config = dict(
    n_layer=17,
    d_model=384,
    n_head=12,
    n_kv_head=12,
    head_dim=32,
    d_mlp=1536,
    vocab_size=18391,
    activation='tanh_gelu',
    norm='layernorm',
    norm_place='pre',
    norm_eps=1e-05,
    positions='learned',
    qk_norm=False,
    attn_scale=0.177,
    bias='qkv',
    tie_embeddings=True,
    parallel_block=True,
    init='normal',
    init_std_qkv=0.0196,
    init_std_o=0.00337,
    init_std_up=0.0196,
    init_std_down=0.00337,
    optimizer='muon_variant',
    lr=0.00507,
    lr_mult_qkv=0.5,
    lr_mult_o=2.0,
    lr_mult_down=2.0,
    beta1=0.93,
    lr_head=0.00595,
    grad_clip=2.0,
    warmup_steps=200,
    schedule='wsd',
    decay_fraction=0.674,
    decay_shape='linear',
    final_lr_fraction=0.0,
    batch_tokens=32768,
    seq_len=1024,
    doc_mask=True,
    train_tokens=395200000,
    steps=12061,
    dataset='wikipedia_en',
)
MLP neurons of a small language model. Each row is named by its layer, matrix (down: output weights) and neuron, and shows model dimensions 256-383. Each number is 500 + 25 x the weight over its row's rms, rounded and kept within 0 to 999. Numbers have three digits each.
A block is one neuron, or neurons of one layer that tend to fire together. Before each block is what it responds to, as a language model described it from the Wikipedia text at the highest values.

Description: List-item separators
L13.down809:434466486523514508524460518500481521515516473547504494499453473539541481485485519481496523480490485483499480531506524503483514509512448534445522518531535504502529481474532494508512507481500513496465481484486473508533499521490517524487514490504511503515542441496502526497525451525524507459523447554479517483520456543499491532470520498510482466522506499502504476484481482474478518466487

Description: Score and table numbers
L13.down634:535469522519495500490460467472463463511474473492478548498515473495522512531486465520534503492485492535500533494512483504495493484496480483468522560516492475454497498515493529502492436564545517449515467509485520533495535492511475460485468469501481453497510468470536505540484512501484502493571497476523508522485492509535490518503489503489503482495508466560488481540526522512521488469482

Description: Comma after city names
L11.down19:521505463487506506473498511474491502476511477551538517491478541503521440473542503533474498508475535480536505488508502483507517468520509467488473542477450492478487501482470529492508507527531496540509517527497511520473468471500512507528513505493461488470543497510468534508487526516493492543544534502540461527541449513483518535481500473512525473547514495486477494514537490535518496476491
L11.down85:496497461513504502532502507490472490507544531510521480488492466539483536489502498475503566466481537502515512486517536492505471491499487550495483540488483498528521469495515526514489514511489527473451474496505472480477504554502471475495546543530505472480502525477522542520476525508475531505514476508518512506473467477522462492459501494516488513520511503461455494527535483481511474486517
L11.down836:522509494494511558510541466505467503459459493498526459476505522501463495541449457491489492530469509491518489526553510491500559514473473491534478489443537510511464519455526503523514516514501498522550555514512510519517489486505502469505471513501494516480520497478477510469478491450527512478465472506515527462501492481529518494500459538413510465520504491487458511452550520518500476551489
L11.down898:506525480482468531542496500524486506517518506554491500466513480426498486483456494470517513510486525517534493546503486506524495488506472537487510492515529469526494508479521502500495522485499484492457482526494498468487492523488511508444509473508502548494528489502501495459500491517543537456515460510514525549520550494495467481514463476496473462477511528529517532485489498510491519531453
L11.down907:488499525508490550492491466522539477547497478498500485518477476453525501489490536469494517475488538585495509504498490539485482481484493502507507558502494517509494476512495472544508499485501489471496476531509491513492533525507488473497549494500518520564494510506507502504460483534490488512527524500545478501488531488548537513536497477496460471478524512543513518524501553503465506543487
L11.down1108:457526534475468446558467482544505428536485483491566487507531552492469503486522499484452474491478508501514494535493494484463506535480478467469488506497470519538511504514548499457509512503490526483500533525478457523486540485516491469481479527550532499506467486480476487470496520483481529503493481526511530491506518587528524489459497483480510525502501511489513515483522551527477474477458
L11.down1240:473543476496508557558481501570521486493554465492507530513499529497492486497532521495501469538459467558517495464484507526492511481489501494492517515475503521477477483472503480511494518474514499505480485464534523476482470512479522442487528511520562449534514491518482489482434508510513513506483513521546503494490515543491485502544441458458481481528450524550518481465449494490487496501492
L11.down1460:489478520490507499521472500525456509534531470468506463498476463480500489492567487501468518538535512512504504496509489498481542492476571519508507499497512486476522459518492478492452542537486507506511465501539489477513516487509494477512473506520523454463549456528510492523499484515499515480488506486553476528531477502497455502500492497493479515474527494519506513477480512528525520486461

Description: City–region comma
L12.down121:504513537501465500525519526539527489457529505527510444516502476513457515495526443494511513531513456532459482500497527516496548511508509510515461540508497527499468515520531479507491514507512476507490497477548485470477494477486486456493481494452513492527500429532487483451538478492456467522534496506499480488481488488511509478589535485535490465527480520527515517499489535514484478488462
L12.down144:508530489498486510484506513497488448506536518474494521515470461502476519485505485490561472491486477504483487507508503538468496500496470501542466509509510544496543518493481498524468499507520514469532481457525501505457451547460472469470523487499503453504525470467520484498475471504484465498495501517515457500506486531489498495512492527451526462524523566549460509510486461495490522521516
L12.down374:502515521540484492502449482520468505521502531476505466525530480510482470514501499464526512497463527517474504510473485519484515459520531491514523464500515506484533521514535544506528484539506517526458525507530503501506522544487493531482458486477521513498432502516473457513477531448527487518495541487494498504527523479457509515513470511478504499507447476525531516550509503491497495494508
L12.down448:501526470465457462456509492458520518493480520504512484467516524541521472453517446483486518537533506497504490504502482499504481523458523521485479473526513529545504524512481501536505485507472517500503475511477519528499535494504464520488511525487502496485490535477467435493496536498467478499507483480467540503506472480514479465481508489516510459511506505513452498496470526504534488476477
L12.down541:496501486544453458550485498525506468497471519515462478485520485520495484498454514495521523495472508524522494492516542502501490516480499505489489502518523494460564523492473504511476497500490527526513499425541526483478444552489495493478491518506508479511517512503512542450504509521491470490505532461487491490510526464481507500490518489465455532541510557507458514512483493528501479512534
L12.down660:496552487477543473495497448474541455459492521481448484502471498519533509541523492461491515520507505516498483436492487489510465486507493495519513517503500486513504482547482501473480492493485510497544516477522539527508472490459510476527525522458541485500497467506521492496545507516489507530519527474519496491465502485492518531495522496513481497518510488490475520493553545494521544500507
L12.down930:536517477465518490506426452548475495488525469503475491526496468480469527502513501482492484498477468543519509509491495481509513517497461534523482467487520499452473479478465527529450523481528473509452492470526517437459503497452534468499523513504523475522500450511509482500509506488462491526515487501490462547454528515462470466470475504488484457518523537529486515489493513528528496523474
L12.down1135:498503490474471506520484518495432504516483504521467488484481500502474501493483432467507515507477467530506472543486473531501553483458510492495517491483484492497509487474497467467542468509586519481520507480505486504491504540522510491470475502486491483466520470477517502503488492539520511478510476540515537543518461529512517507515483503511546475511450509496467478449502485476500518498504

Description: Indefinite article "a"
L12.down75:490535493501485539496510549562473481486526502485518464484480550481499547508528518489500521456488526542492481494516514501484480466503519507477511516478517491475486536489507533476520478482490516485540488498532516506479504491534470525518472516462515525495481431458488475489494504535475521517517515545506488506508455497528500506470508528530467517554529494528472482494483498491478432511505
L12.down644:528522487496474484499487505472477483489515453533417481464499494514534507505497489527506480519453501497507512452505493469489460537516498503533489487520495518511469485464465534498494513441469499489525534517475516517529487537514496445518515527493516495539513497472526501466477494498497501508477484503491482499508495500457490496513518509484461533536517517486503468510454442494488503454542
L12.down743:520483473535466489473508515527519460518448481513550451504485533487486497547493499509491496490489542504466505467522491518502491496491484479497498491493509464507516532520457520459489529458491537537530513490466482538511519522476500493492483471490531460517529494499483517464464514502510528446467487493477498524452483505487465498482528467472500529531496513465494522471548534487475528502526
L12.down808:527519531485467515534513514542522479449551520503493525502508484448437481516523514464518523479496475543491422521539514525451494471485495528493456517468482498505518495514524493518506514516512490513483482507502516509518450498484517514526479516476496510521485490498445518449532476518510525460524502495471492556515503493494493464474472466501507513509511515469523513482482473450531494560464
L12.down1203:511542507535482515527482514518491487454478462497449507516478518487461537537497518448499502454485481519528498532479525460523504500509491453479468503452510484485495485441484492458496502494508502504526514524488507516502456484503489519536487481508522547521490511509495521480468529521519523487476507465509490527517521521501536525513498531527490477506488472435550475483506553497539530485446
L12.down1295:485515548497563517506483511487480579528532483522466466553504513500521467462482480539532489484509472487438490503510489486529510470499505500506506490499490467482506471545503507486540547470514506471499474493535476486473501514465485498510494485538473469466507491524529512533504492535463498521484553530468509483476483505518475497481474486461519517530545480449523513498532481530485501487509
L12.down1470:454483437518459503539457497486513510458465486522519480511532506468480507526540514506476488471553463488457466471516523500518533487527473482475483511527520519540476536497483510486474516505485466509492493495510487534517515511520501457483451493504518477547492498501453522521518459512523484488506497508493509545535510484490450500477485504501483480542544518485450494494535496479463502500528
L12.down1518:475515509505511461533511504496487483489506509504481438463507461512481491495524492465493508502504547511500523503514505477461508483487538493520478500515495492505465498495509486567537489518524494469501454484516472518464507515534503495508494520512552516512510488499541473495499525493487528563490482485477476517501476528522509526501485509493517539529435471492513548517510511500502527528492

Description: Mid-date token before year
L13.down319:501448522507487518495498471502504547523418555508506515521496465476538488533496496512509508518506496521508483547539514503494465496492521488499488515537478460486551470510475483477529530539496509527481521506500500502501515474501454512493507512543534503446513505546510497500468481517538499495525477505492525518493518521525526487492502521493511537490523544497491503510506475490485498524495

Description: Coordinating connectors in lists
L11.down5:516508477508503495455497541531526513482477510482515480483460484503518499462460489507512507530499450505498511524465495471518464450500507488532521497479535491515500519517517518515526518508482550498480474492508472530486532540549492530553515517492509494498462469489491474544535461447478480535504515537548499530489498526500492483486545500488495508482502471538502557527505511539509499517552
L11.down164:519482492530484496463498518535493519449508524472467515506497477474521469513497483480522506518472489501514506435451499511527467489497558507527520464474512495504465493487493494492445483487482514468478479477504463533524482536504528486483497531440542513494488530514517481518519506468514519464515479509499511456497501487514520477502496454463481517460531497505507516520495501493447521507533
L11.down282:496540492526512518482525524494504513515488498437500506487476517515488509508476505521540505540547510536489491482456536517531455521524545459473442490514511489526533446519478506527493525511505494468509514484462491500511514471476503477519518513503485494513479541494475548518525565494484490497520460507559496501462519477552478519524536538544480486494474487484515495499500481467527488472501
L11.down319:505545483492441560529507522465484505508480484513496523495500476496526468482528506514504524518520532526524502496459480509467499522508512441508496500516477516500481490496529465556475478475483484503524508513527493460449515534504492498521429508520529530494470467449512495484530499472483493530498464545516505485527517505456504525509507519536485488503508491503508485503505497511506490518516
L11.down737:499478497549467484487511553511521465546502492463520526467471472501496512458506442495532455485495508476469550539507492487519546503538534476485518535516516505519498482493498532459496545507508485529502499482482494466522525519507476512489525550516521460491513413528564513487529505486513549510480458550512495458517537468485500510482503497511520459488465547514518452495505500526486495499500
L11.down815:531492505530465485496481489536502507527498487476519549517484511504484463494504544521530547498503524477509489479475512473503560495481502517468464508509484526498494476474499449524496546519495581511506477506507497450460508470528480470489479513468483470468458447492520540506525516491486485516494469508511539487545487520470548477486468537534452493445548535557482508485520539484492529487484
L11.down980:495495541458479514474503501496517534515485483540503525461507536535512468448458506522484483497484486456523466463525573501512517482482511531438454495478513490509523531526514485502506485465545514529508466487503484549511500472495469505532490513467483506498515495478526508467487485483496470580513510505521492501470548481504482497518562495464460533494521518520469518489519516532511459474512
L11.down1358:478483496534515478532501516430483537518521497433491495516451473484545460479523540519522440520505503520521469489458522471521533531532523503505517471457520485523507484523463512484522480445531514537505491506463496497490523518496501549492535514483510515487479516494540521490465443491515478503516477501567514524499495537498483538511501467531519505461539524522492494503521504501540489490496

Description: Separator after a number
L11.down88:498501498495521473486473469484468522502477489519470500499491457462477495474512513531488487507505505486445480487539493506500495476526490507519480521506452536499478534509490469532497505481529529488529526515489546449510500508496496525478466465530503492472503537499458477534514490503496533509508511460538524482478473495503540428492500503500471502487527505534550477514521527513475497513513
L11.down101:499497496532497551508474510509537510472509446540514493518500516477528504480514529470505504506468481477460458521504483518491516492495530511505527497530468510516495551520503532509490497498476556508479513459484480537473526471534496490496530503514494537508496443501479506440514521488469464524513495456507524489463509495518472553491502487527536520466533500554517511534503487535464468487506
L11.down117:459523455461503465553439433557460490514469488506484495488482478513497493539511483490531518478491499502517486451489552467523512487494475471474462525497471497462504479501525487500480567506522524486504484463506541491496539525505479458466497467542471500494556505515526467498488528486503539503505494441501481506517514481498502512506470510476492533520526480490477466510463508482526515494484
L11.down560:535498475495480508497511502504515523464493480502526473515529490535473513533500516489535524475492485486501469458515553520474481495501553528483507445483474524488504514473486527502513546418524486540523513468468472494499489494555525504500516476528542511518482501560484530479493481491498508445484506442504490515513482512434461502451478534533494494514471492484498546464498469505513446505535
L11.down574:494498477515487480483524483513512500507469500490499480542534486518514516514531498457507537499555491517497479497482529511534446518483521522494463511462541476534452534450496504474527538458509492512515504517438468514518461461506459508551449484511537520533496495525494497524517492496512482512546483501478507466518483511486533495461501539484493481519524561479496530486527481504500514520546
L11.down670:510505509474487501427503489493497512455513494501527531506512498497491553481510461514489498517547499484509513485489500509503480451469505481483511472503505558508506512528474521550489483518485506522475500471493503495517472481542511533501517487530538460430496498475477491488510514471513518507485515471531519553534496476508514449483550542505486478530476476468442477479471475509531517536542
L11.down1213:481479489505527517499515500517487507495542542530484518477473492515496516506494463524504513476515507528499529535508582533514488496523508463460500489470480477476465441499510484489483516451494468499459478498501526478502484480486481549482540488509540495515469492539475460479483530450548530527484492507467464523507469508522473504444544455559518516540493478476489521501499495493551544472480
L11.down1476:490506476475536485539506490495535517464473494469502530515463504534493506491454477481515517507512498478523525534500520491494485518478449476528529478490510531500459479457465528502486482495511512534497544487491480488480485488525530481517515460551494487527539473501500432450467477504469484451521516466511518535498501532489479529516537476481477471540480547484504525502447495521500511458526

Description: Indefinite article "a"
L11.down140:494476499487517463552488511564515528529488460469461506470518500469442512522511480518473496531463503511511482531519508493509526459539496530523484507529502515498547470524490508471490502489488515497515486451506504553528554492544498520507495516467525543490502468483527490501501477487480513475528467516465491527446485505485467499488459472524477510501522547481455459491502481522491523493503
L11.down335:502534532457429508467501511507492502495525547484485488504536471495535493464445510451467528503531476494468537493507534505515480464494525493458532580469485517460535534501532518454501513485482492462467503509497514497496512537496531527499482495450467514501508496561500476466522513534507499515514525483529471485516528491489486472556493486481488525480492471511520505502476488504533487522467
L11.down567:482525545491477498468531526465518491496481506504521519505503494532467477469475474499515518485500509483529479491478505489481502470491501497500499532504506480550483498529501547508510495467539506524492485450489510516488523488517549487465517503474454486524515509474523495520493510486492485504463482505497485512519468531512562464516534516521545509484454507446503479545474538494516507525548
L11.down775:517505486524498498494488538504511458493499468491506479546535493524479461524508513498445450507509546524476516471527493453440473461499503498485493518518482542479503500471526537470495507506501511513507501491483460541488506498467516536470472482496551526525515519471519520509488500517502519530510524519519540498509549450497473495514497497488471516443517528475513479455498483535500539506541
L11.down996:493478518495504484508493487494495511498472488537464492479523517469507542500453491484556503487511461471473528500515509479501498505527497490520514523531501474537509491521507502463492530490510508513523496478511455487540466521473492507498518508504494484498493447466507498479533462490500517500500481525547488535524471461528524452515490539462468508532518481490444496478522478536474517570520
L11.down1004:489515459489491490517460533491470498506521524499507479474455510517504437524512474512510499546496495539470551462492532492524467509523514457500524470551527541533481478509484538534497500454511496542474516471503494524500533542515501544517468460474481471478480479521505482501485483521509514449537487507522498520534489484500443502481491504523482528489507480490502474497509487494459472488537
L11.down1334:506550490504543530530468483498467461494520554507525471513519482499534460522527524499488504476524537516498509531461487529462484519492500492495455495466516527440522506501502489525500543521522499497508446534500556499477517512502488514490495466492486478570463481486503519493470447529521490482452484491460523522529468496488492494500475467519495465510482519517448490563496534527496503551470
L11.down1386:471474480509486530544470498519491499498466467524543449522527519475513500513479544495490452532528521470526451523487483458494515508492505487479476525483473499471521524465497449509520510501509494509488513518494495492478516515557481512499532478509516493497487465486518450490464525528486510524457526432542523516553502546516522507512503512462483508445512487489478532490518486486524458542469

Description: Pre-infinitive verb slot
L12.down141:486495541476517467519462519511493479503540505447555490570416483505543507463492534451472500502523464482503486516507477474472445541493509492472474502494514474496468516487474481496543483484539502518464457531518481527509536498486489521472502472507484494480468518495514542535499501469488506498464496525521568473499519492506493531480492490501498524470492522515489537494452523489471494463472
L12.down279:497489483449502473510505455499437453463536494471451489498472506512535513511495487514538483480497548475528460501532483515520518482530557511479488493512519462512518500490482516481543506451520537521449548488509453514547469561529503550490539519509482472504536489509490482475528535503460458509547526524540542449497506470482475511509509479503502492532508501517500511457502532530488492512491
L12.down536:528453530479528505519499496476507480541478480528539483489490497553524475516507541502515504527500544504513488489469548466514493475504519508523483487525504512496551461490492472488461532522533532488468513495511498520500509464483520499531490520500451527477479503522498501520493459460533561535509497460480458487511510533480487489519468479511502528524454495498528482490483526514564484497502
L12.down905:489532516467520541507497461498507525515518513497488481519455491527500474511515559515510438470485490504502468535500523497513512508524481505519490508492473468528515524526503521508500552503518490497446499459469465516521479512486530500490495550507495475474512438466518490445517574502497504501533529497490495446513475493494496529479532465439519509474512508478480444500548550517501461529488
L12.down949:483551461506498448483480448489540498535485554474502502510538480505488518483443523519442478493513512546492516518482520512520490478552501488481518481516526523489501537532520540511497491498521498543509522488452501526478485503498489507501515533507530465493465516500515510501489487513511490485475515493502553533519500501522529493491488475534491478457539501502478508510468497546529475539448
L12.down1065:421484513509475449519469479520423528528539454496472498483490474482493503493522482497536533522497488521522525530537530513508485505493537461497501467502504471513506479488498527523492556486494524525529492461510543503541532520478475525470506472510501476519479548497538473528491529470462479482492501508502478487491556469465485497462503497515523482505490500498463473466497519523482513500484
L12.down1462:449486477488490509548471462485512550526526483487526507500509525523494505507508488527467481475432513502481544498534453528546512512517525512460485491506485488524524529487481474486477519455493489517496506509514472492497464474480525454487512464453508465471457537483488525490484482461518492519483499504510509530481502487510462530480509456496527478503547434524517493477528503531508507487469
L12.down1509:542471513513470468513525523542462500502500512540497504550497523516527449531559501501510481549477505499504540494486481487516541504505505506479469464490457487539537479504454489499543491505490502481496472507466540527534479527460486500506460535484496486495559490472448493495532487520529491500522497488493494465538533488488509476458508516506519504523483465470511524496493475496493517526473

Description: Sports statistics separators
L12.down190:511531534431529486487493524498526477439479508486527458492510490481501474540548455466498507497498532509475495492547531493497493498465520500500498481488509516471511483481488516515482500518523492456455503477480490477521485511513462533470469489500532484509453542509487515488480534498504509524474518566507532511473540521523514459452522514514524497520520536486445490462485491505497478523543
L12.down348:478514507507524456498522480520535485520530491515511475508521510512495490492480518443509514526483497498478476513493524465483452528548452514440515513443500508491536480453505494508513458562478544508484525505544519514445506518528464475547484504503502485492503529498494531496497507498509513491539509516474484498485472501487466486530489487545538502501481489526484526491488461510554506494526
L12.down367:529527489525485516489512471486515497510522525471509516513509463546523511455467496485527469483507502514508517532544551523521465527484507509506483489537520529505519517496520540537486483471544476492506535476502526502502505475482466515547489481511486483473507514530503475448487519515502525506517523468479520504504483546453458470515479533517470495494471465498549514526504462521531507496480
L12.down437:488512510510489494471500490498517482504495527472495488485514494509477528491454505508485479480492487521454496536519466539519503508474453519525521512500506504517535507505519547478474493505513512500531547502440477527504504471454518482515532479491512490496472515480497483533515474540522493474515479467531488474511496503527525476562502446485489469476475536477509502521513513508454439491493
L12.down1254:524539493470532472461501542526513493471511516491506520546506464499523486457526516476510505499501502484523486491502457509508510529501464520527520525501503551537543530471466500506540491489471499522519476443484487528531455505518500521479552535545524509478518450516491500487484498458524465506490525527537483478461516471511474496489481495463514490555508522552509521522491484498490491533516
L12.down1281:462535492511482531538464526460475504485443492489489498492532532503510513554488505508515496538514561489490512506501509536493473505498470535444513481510505510492504511503512479505502459529516473533500505507484508509500545470520521453494513484538497517485510555459505518479478500502493502528509485493485485504503523545463522474483487508508498448486510515505503494470503493543532484518471
L12.down1402:525506497469544501476502536556519533500505507505525496488519460537492520525495487497461538472533547512513429502476507470553498522486521480477526495527515506476468540454506539473507465499483518465491502483509475530469539501508472519461511473499491493517481536479503524494505484493501514516484505523480469491559464488517474520483530505475474503475502507491534535479529511474530484487465
L12.down1415:494466465472522498527490526526505527550513457523554516462468524470528487526500525521504486549479474450503496470487548504525504506502491521527496474506477512496456490458518494521496474501499455535507497489474462515467552490502500499516487475493445481486540551518530519495511469489459478507492498535503514494512509510518510514527517506470490527470457483540520503511526514476553522502431

Description: Numeric internal separators
L12.down113:465490530484536505523545504535482532477516477481554457512499516499492575475502504481524512486509509507454525502566499490477497491474493477467486526493540504490517551522493471505524501492510517509506443548451495520480521503512475513516474500514517497498508494474499489504520510546503512469512533542510500514530469466488502548483498476484476528513512512531525542489503499515492514539492
L12.down251:461461482511478485504538484497532510528497519488493464501507490476445538549491544457489462526480502513536504487525536515482504585501509485480511562502551499511517514488531491443507517512524507522514494489518499535502475483519557510497501474474501523555492528503485491472491486495503509484447513492489517507499497528467520483446519538512472491503462507426496517503520521516520467501509
L12.down308:494462492500539461530514542514521519510519527492545476448527482491470503493544488462544495506460489535512474468509515495513446486463547506461496525504510523503456485473518437528510515458533546499517481511491494481497454513498450525520460524487521511502500499502452510560487464527512522488514479478496475509468497504531505491448511486509519532494477507518452541500459495495538455547510
L12.down439:539479509502501526459475475498480510495493489459532485503464519520516520503540525489475462492525483472500482457507549496515443511514488461502465549465498440493499521502466507507508504511520522521501483514484449551498485491505520501550488500539514507498476520527486514477515521532519476500466528512538497531501477503496526490495525530529525476462504527459498525515493486515500470493475
L12.down544:520505522548514491502518462502464480483519514540499458492514481488484513498512559501466502455532540494492468482551492506498459526490544499521484518519517464488473448514465501492513494528504450508469459508485453473512517478519522521459520497471486491478499573489500483514500487511506515493536498461483451551538513515513492507452539490502507500517512514480497542471498484538512530454549
L12.down691:487509517520477527489525491509510509498530473525518483490480538511484535519495494462460483482482519531527508535477520466544456498524491481491563485536495511510483564517502499484499486524442516510508545513479482493542468465523464485507497492499546489495491482492496506484417495511524524490514497537547477517504515503536544517521519555474536471510504506486508488483508536455468462514499
L12.down844:539534516481520520525499546462487527491518514518490512493516493522487514536509484456487470502485503502480468484501500468497512518474479532448466506434500472499535519502513508534498501464496521509508477495503510494487459472534552504527525496475535540495483480499541506498503506521538463507496531503477482512533463529494484517480528512495484489509465503508491515510445522510511485511539
L12.down1262:470487550469471466487540465519511520500460539512503497522489484466500508535498490477486452494479472479479497536499441500532532480488551470498495490475493504511524487504497499498454548463485502474505566513512444501491502464540491478514477518510533503486487496551492493489506501548479516534563486474488498481490531497530505478475524521474454532476524504480514506514489494545477519530507

Description: Score separator tokens
L11.down64:472519495487479465538533536516518491490532536487510478528474467482499467503507497491538505514479481496492476507511476553464513531493512514514458485502514492487524492498497491473521499479524503500524487439525484515469476556440473488491490485512499527483445509503513497483559537499514475486542489525572479499530512499509557515495491499488490501493511483527507516493449483521475520539498
L11.down264:447517491507483510501464488504500494410465471476519513494479503512526536533513462541489564455541474501463467504473522526472486523499512508490462456509515453473504491521485533501507503507515493476511549490496504534490528490549513477445515518518484484488473517508503536511525525496502503481500462523515464514471489547501503479541500528540487530485478525470473529506500524509481475573535
L11.down414:500508455532494485531508469493479506444528523501474479502505509529501530500469504477446496473473485503500481529481495568505580524489488554502522521529482478507504520455455494513459496482532492543463488532435528497477493528503459515507519534521538470485462489483532487475542524486513489529554526481495509504547502477464523469516490492522487488513510483465515507461504519522507480497495
L11.down559:509551481460541465491490516531467498490496492531482496509473550504529530518517495482516532496508482518511461463472453534463497481524501518525581504501509521505490518511535511511567534478439511465483498484488529509503487493540468538487509525500469493546494464511516545477445495520499476508478516548484442477494509557498491505481508503515479516558477526447498494539447516470537485505504
L11.down939:497483509490527504473562521491499473487469511450481480505498524511491528474513523508500498503542554536484485479513476500521504483540505521511516458509562489500499486511530514474543475494500516463504504535518555562507490486502459518482515542459520512462515497513522471539503469511526497528519450480459541464510509532485526513475517520512520537534460550462513523470496459464502451446516
L11.down1078:492528501537545483508478516492551474524524547497521491498518498518508514514478485520469495502486479518500467499473481530518544516471520512525513519456517492502478472499460467504478529529508524480477540477503498482495456447475509513530496489462521499464478494462464499499476525525495493557469482476496502467512476568502518533466458488515517487476515510521483511470487492513488516470511
L11.down1270:490514514503472488512497470499510525497455488533478515510480528515487536493524496475521477518514496467463499500477465535507483473454556545449481505485483484465511541467488466554509536484514460494480521467507484453510445497525475496454503469527555458488496544479485493443488564528509467518517546491524519490502483505502456458490496465491502469532520556510479498538492476492475455500485
L11.down1409:495508485468533525535564510507554467487492522484501458514492536541501501515534526477465526468522493530487515516535532518490488500518463510488496493504522493513489509516523492530477472475477482493513481446493469495545465501531475516524527522514478520455478500506486552533469529490489490453489538501484491514448501485458481504476492492472456523509536514519459471528499513540463509523502